config.yaml
n_layer: 14
d_model: 512
n_head: 8
n_kv_head: 8
head_dim: 64
d_mlp: 2048
vocab_size: 8192
activation: "quick_gelu"
norm: "layernorm"
norm_place: "pre"
norm_eps: 1e-05
positions: "learned"
qk_norm: false
attn_scale: 0.125
bias: "all"
tie_embeddings: false
parallel_block: false
init: "normal"
init_std_qkv: 0.0305
init_std_o: 0.0379
init_std_up: 0.0436
init_std_down: 0.0436
optimizer: "muon_hyperball"
lr: 0.00722
lr_mult_qkv: 0.4
beta1: 0.95
lr_head: 0.0061
grad_clip: 2.0
warmup_steps: 200
schedule: "wsd"
decay_fraction: 1.0
decay_shape: "linear"
final_lr_fraction: 0.0
batch_tokens: [32768, 65536, 131072]
seq_len: 1024
doc_mask: true
train_tokens: 444700000
steps: 7119
dataset: "wikipedia_en"
MLP neurons of a small language model. Each row is named by its layer, matrix (up: input weights) and neuron, and shows model dimensions 272-399. Each number is 200 + 40 x the weight over its row's rms, rounded and kept within 0 to 999.
Before each neuron's rows, "fires on" lists the tokens most often at its 100 highest values on Wikipedia text that the model never trained on.

fires on: " ", ",", "1", "2", "3"
L6.up1745,152,167,164,199,209,178,217,257,177,171,206,203,209,125,249,134,206,138,231,201,224,122,218,176,201,169,213,203,166,158,212,237,183,229,221,234,155,293,252,246,185,177,176,199,144,202,236,184,178,144,220,259,185,193,276,164,219,186,214,266,214,148,194,188,163,198,213,156,177,222,221,226,190,198,231,235,136,117,199,219,242,213,230,186,244,184,231,261,234,172,247,162,148,260,223,179,218,132,195,212,180,127,249,199,235,234,183,255,189,122,202,198,224,277,179,213,154,174,225,183,206,211,188,222,165,140,162,164

fires on: "s", "3", "e", "-", " have", "2"
L6.up1495,166,218,287,190,209,203,158,228,150,244,260,245,165,231,247,215,179,192,196,191,209,146,211,166,214,270,182,222,224,188,235,186,254,237,296,171,208,271,207,159,210,156,206,223,183,135,225,225,176,239,133,133,214,148,189,202,217,202,248,184,133,212,190,168,203,213,166,177,238,221,131,192,231,195,295,166,216,207,151,117,209,263,207,222,135,234,207,215,244,169,203,266,164,154,312,188,201,246,176,214,195,205,216,225,154,170,249,169,142,229,290,186,233,206,216,225,235,213,234,274,242,264,144,165,181,219,223,161

fires on: "\n", "---|---|---|---|", "/", " (", "|---|---|", " |"
L6.up196,191,184,211,190,243,171,130,188,159,174,281,122,282,197,213,204,246,195,212,205,264,149,174,213,235,178,163,258,197,218,177,225,202,221,213,203,146,178,152,210,200,191,125,202,221,214,202,212,130,243,255,149,201,177,213,268,194,229,246,219,250,188,268,258,174,207,97,206,161,99,214,196,197,206,126,216,136,177,260,230,118,173,189,256,195,208,270,192,182,152,171,248,244,161,268,278,203,200,206,187,183,188,246,290,150,274,149,245,152,197,206,213,126,183,192,153,206,242,194,231,259,276,246,233,171,254,161,125

fires on: ")", "\"", " ("
L3.up1580,189,219,230,216,181,199,178,204,262,214,207,194,131,178,233,209,240,151,197,232,214,203,149,168,203,243,213,279,206,173,188,184,211,257,179,113,136,217,184,181,179,211,188,215,206,175,193,187,159,234,161,183,229,156,196,151,210,253,180,140,175,276,105,257,266,158,159,209,134,184,210,213,217,266,236,245,162,212,167,216,215,199,190,173,257,192,269,210,234,189,190,278,211,171,185,215,256,278,225,192,208,133,184,242,164,217,142,163,211,158,161,194,128,240,155,247,209,240,128,251,239,249,223,180,198,234,170,239

fires on: "s", "th", "t", "ta", "ri"
L6.up1402,225,155,143,207,130,213,296,254,152,209,257,161,169,259,149,195,152,222,145,158,180,159,241,234,185,114,224,102,204,99,202,179,269,207,147,135,150,198,205,220,247,128,213,162,240,213,210,328,232,161,205,279,180,194,260,242,255,259,199,209,228,226,214,218,286,234,129,238,189,172,216,224,231,199,208,146,137,176,217,210,155,192,148,186,151,212,183,195,200,141,163,212,171,212,229,240,191,240,188,189,229,196,195,219,199,199,175,179,241,205,167,169,129,221,229,235,186,241,248,257,212,248,241,141,254,247,221,201

fires on: " as", ",", ".", " was", ":", " of"
L6.up1965,246,241,279,201,177,142,279,166,201,174,237,158,214,204,208,243,176,205,212,177,173,149,254,158,200,269,161,222,254,247,199,203,261,160,262,216,226,167,179,149,201,238,227,200,127,282,197,244,178,179,310,231,183,161,188,190,157,241,208,292,255,154,248,235,247,236,226,199,219,180,197,119,259,263,171,226,135,249,248,242,155,235,196,151,169,249,223,262,159,260,157,166,145,168,212,275,206,266,228,185,189,163,224,180,179,211,150,287,235,219,162,156,133,179,165,191,199,142,216,194,166,265,241,225,131,225,136,220

fires on: " and", "-", ",", " |", "/"
L6.up1273,150,242,183,172,164,169,212,203,149,201,159,217,139,201,213,240,224,196,259,265,187,212,242,169,197,256,143,162,196,264,218,157,258,186,185,194,220,223,250,231,198,219,196,215,144,239,207,199,222,200,232,211,170,211,193,153,177,223,284,210,259,260,238,259,279,165,215,148,278,158,201,223,225,207,242,221,266,217,227,186,206,204,163,255,201,227,175,176,255,251,164,197,61,128,182,207,270,193,183,206,236,184,202,183,197,200,155,145,210,125,165,151,165,201,179,226,206,197,167,224,203,177,191,262,121,147,206,226

fires on: " of", ",", " and", "ed", " ("
L6.up2040,251,157,175,144,183,175,209,238,185,206,154,211,232,253,138,251,233,175,210,270,152,257,194,252,151,256,166,196,259,234,272,181,264,204,132,188,217,217,203,166,166,164,244,253,205,236,191,180,215,224,193,175,133,144,201,211,181,237,216,244,265,192,241,259,243,181,209,207,195,145,242,142,215,257,273,223,216,218,190,216,177,196,265,211,166,206,161,161,141,271,189,191,197,197,81,171,212,296,246,216,198,129,144,182,227,246,214,182,179,211,275,157,173,174,136,249,169,151,182,254,246,231,220,200,207,277,195,243

fires on: "s", "t", "d", "m", "b", "\n"
L6.up2000,211,198,254,185,240,132,264,208,145,185,163,190,209,162,203,172,163,221,204,206,238,211,229,205,178,174,245,143,177,239,124,190,230,142,186,218,180,272,168,166,279,235,179,178,303,182,231,166,279,116,194,238,199,156,235,240,192,178,227,126,148,165,175,208,234,177,133,204,204,204,222,185,165,191,226,168,127,193,326,175,169,195,216,233,246,171,141,222,204,191,124,192,284,245,220,209,197,186,183,225,229,198,179,269,292,237,243,181,217,137,224,142,200,210,236,213,171,208,258,200,191,216,245,197,223,193,225,127

fires on: "s", " ", " of", "-", "c", "1"
L6.up565,218,168,198,215,181,208,241,231,218,161,168,148,163,128,160,175,251,131,233,240,311,121,220,191,202,200,217,146,207,199,213,241,127,179,215,181,148,175,244,241,199,222,240,177,197,222,194,135,145,150,252,216,173,182,234,221,241,196,225,238,195,203,258,261,196,227,110,190,133,148,229,219,169,218,272,217,186,181,198,253,210,188,237,218,181,153,183,213,267,132,258,203,106,165,193,150,203,151,208,178,235,194,247,208,259,227,262,188,201,227,164,273,248,198,212,121,134,138,191,214,234,192,144,207,158,263,219,241

fires on: "s", "ate", "a", "ed", "-", "al"
L6.up72,220,147,245,127,190,207,135,226,150,188,303,231,268,136,212,232,135,135,241,275,171,197,184,198,160,212,197,196,152,217,168,212,172,234,137,170,222,269,210,215,189,225,200,205,133,176,155,215,207,212,208,223,252,181,230,212,175,254,184,171,187,233,168,207,212,221,146,222,242,172,147,225,211,241,236,251,185,187,216,148,250,224,215,189,147,184,197,307,259,281,292,272,214,231,227,219,153,185,249,258,145,168,180,195,174,177,240,237,184,195,191,167,200,212,184,194,235,225,232,229,137,193,134,102,229,213,229,196

fires on: "e", "s", "a", "ur", " (", " |"
L6.up358,237,207,160,250,199,181,232,256,249,269,183,200,180,134,146,241,217,264,213,195,213,265,161,161,185,145,183,198,200,168,206,156,219,162,193,257,213,146,140,196,244,194,246,227,200,249,248,187,203,227,187,165,194,192,180,239,191,157,252,155,178,253,136,257,185,248,220,281,99,133,166,187,195,211,200,229,198,153,236,162,179,153,219,258,228,183,215,163,224,135,233,211,158,210,218,48,183,187,160,217,173,186,151,236,238,221,188,189,166,215,149,261,145,165,189,197,246,244,136,299,243,131,198,163,202,222,224,261

fires on: " and", "-", "s", "ing", " or", " of"
L6.up1279,216,347,131,203,206,219,258,241,160,150,162,217,161,284,222,226,266,151,159,253,154,284,143,200,174,228,114,158,167,209,253,232,258,203,129,253,180,267,111,189,172,219,227,202,190,247,256,228,239,190,210,161,200,180,218,175,194,268,225,185,238,222,229,189,218,90,214,175,282,194,155,246,243,175,243,221,171,169,251,218,244,180,210,263,194,237,191,170,196,190,248,201,207,257,154,143,307,250,188,185,184,216,163,206,179,181,197,225,237,112,240,222,256,208,203,147,175,197,205,189,138,186,232,234,246,225,167,192

fires on: ",", " of", " and", " in", " from", "s"
L6.up185,246,273,239,201,242,148,198,242,111,141,209,167,259,198,274,153,154,238,220,162,176,151,207,167,186,239,198,201,158,196,225,169,172,184,200,156,209,196,152,249,262,226,167,195,216,252,121,201,158,146,241,133,177,152,229,177,157,166,211,207,185,193,198,103,208,160,213,220,150,180,174,187,144,199,218,189,221,261,242,210,234,210,188,198,173,201,168,172,104,271,162,207,188,174,217,243,251,225,155,211,190,216,204,247,136,213,277,185,248,206,239,217,165,259,206,159,247,100,133,257,233,233,221,172,234,217,273,130

fires on: "\n", ".\"", ".", ")", " It"
L3.up1460,138,195,234,204,149,316,174,146,212,260,215,208,205,181,198,208,135,173,206,197,193,154,165,262,205,232,246,208,234,185,205,207,143,245,207,202,233,282,225,191,135,279,206,174,230,221,152,144,209,208,222,170,205,129,178,184,146,172,128,276,176,225,122,211,189,229,195,177,160,221,207,293,288,210,193,169,204,194,157,245,170,179,118,192,212,174,161,163,242,190,157,153,148,208,282,194,129,179,197,140,211,163,172,199,153,162,225,256,205,225,191,129,221,228,223,181,234,256,177,240,253,234,261,189,136,241,147,200

fires on: " |", " ", " (", " the"
L6.up1491,111,187,263,190,152,224,223,216,282,231,151,196,254,171,199,189,180,312,227,267,183,205,183,194,199,241,145,147,218,194,126,239,262,223,195,150,157,182,214,270,245,256,146,180,187,193,177,169,184,264,137,183,212,215,215,171,227,138,205,183,165,184,183,170,154,159,154,221,109,203,269,145,207,182,203,232,211,96,136,177,196,203,160,146,234,198,231,202,257,170,173,130,202,205,117,193,193,246,203,181,222,136,272,194,241,202,189,269,159,145,212,219,163,171,215,200,237,284,165,235,229,202,162,267,177,188,230,238

fires on: " ", "on", " (", "s", ")"
L6.up35,175,262,140,266,176,177,164,171,269,227,169,218,170,197,203,174,141,239,180,178,215,285,80,247,174,201,88,152,147,168,286,181,277,293,194,160,192,201,166,191,111,198,173,156,218,235,251,209,183,166,224,190,148,163,184,164,133,213,181,231,168,175,178,252,139,213,237,208,194,208,250,214,170,225,188,216,223,113,244,262,172,105,203,256,208,140,171,168,190,222,190,136,164,239,193,171,246,194,183,231,148,99,155,299,208,233,243,157,196,269,145,288,208,190,202,188,175,206,180,190,215,130,173,183,244,162,208,266

fires on: "s", "le", "lo", "ri"
L6.up1202,155,215,126,156,178,229,196,176,226,218,205,180,216,286,246,155,192,169,114,212,181,223,220,186,180,235,135,182,177,239,200,177,183,194,183,150,181,163,283,256,272,215,175,119,182,175,216,249,203,119,190,191,157,211,216,170,177,227,267,177,203,163,216,246,257,261,195,157,172,208,272,119,200,200,216,234,148,235,201,193,204,193,202,252,209,158,260,219,119,153,189,182,165,166,162,137,211,156,189,201,239,142,236,242,134,219,198,231,255,206,188,176,153,132,298,188,204,219,204,257,218,198,184,187,207,246,234,252

fires on: ",", " in", " of"
L6.up514,214,263,232,215,206,185,199,209,112,126,238,219,173,168,271,83,281,234,276,204,204,169,202,219,139,256,230,157,158,187,216,199,173,163,228,221,197,197,133,233,195,209,127,213,229,214,147,231,174,194,180,137,205,210,189,235,142,122,254,184,155,244,213,188,256,254,233,176,173,204,130,162,209,191,201,183,228,219,203,244,244,235,193,181,165,172,98,201,189,214,182,144,226,158,258,246,217,195,147,225,210,230,283,287,112,192,279,229,206,224,261,214,246,211,227,167,251,182,176,286,231,251,208,139,199,169,316,194

fires on: ".", "\"", "\n", ")", " also", "Despite"
L3.up147,249,159,197,202,193,212,208,235,204,153,162,169,169,188,134,181,211,212,208,140,218,219,230,230,155,186,224,161,225,171,158,244,174,212,274,151,152,233,157,256,189,171,186,216,233,242,136,213,171,182,199,159,169,176,164,192,244,224,195,211,215,205,142,212,264,193,116,131,165,148,178,199,119,227,172,273,265,208,190,173,160,249,182,170,147,257,207,166,198,91,223,231,211,204,246,234,188,260,173,239,237,183,192,287,239,220,179,222,108,103,203,187,211,220,200,182,194,313,194,222,222,394,187,187,264,218,197,163

fires on: ",", " and", " They", " Title", " with", " like"
L3.up117,233,132,200,165,204,196,189,238,247,237,199,209,228,219,196,156,161,217,236,171,205,290,120,193,201,241,221,229,253,197,189,172,178,161,163,151,165,223,162,210,177,192,227,228,294,233,198,302,216,247,204,171,209,175,254,184,236,203,249,167,205,180,250,176,183,174,226,224,180,149,167,200,161,245,215,134,239,121,164,171,222,197,153,195,212,266,216,192,156,172,205,141,217,262,176,180,193,303,230,207,206,166,187,159,182,229,237,189,234,265,189,214,201,135,226,262,101,271,201,208,226,239,240,142,267,183,181,257

fires on: " the", " that", ".", "\n", " Base", "ing"
L3.up1287,134,205,233,184,187,262,186,171,133,235,195,208,241,174,156,151,233,179,184,221,285,185,188,207,228,239,145,283,167,198,162,172,242,126,272,170,220,272,169,180,247,206,230,223,217,202,159,217,201,227,178,197,276,241,152,246,197,160,236,201,295,157,139,195,294,203,202,184,232,175,136,268,268,194,165,181,247,258,202,177,113,213,187,168,162,202,180,257,113,282,172,192,218,183,139,196,142,226,235,169,115,161,181,171,184,160,195,226,224,222,128,162,234,227,172,249,234,202,147,222,188,182,247,268,163,237,220,217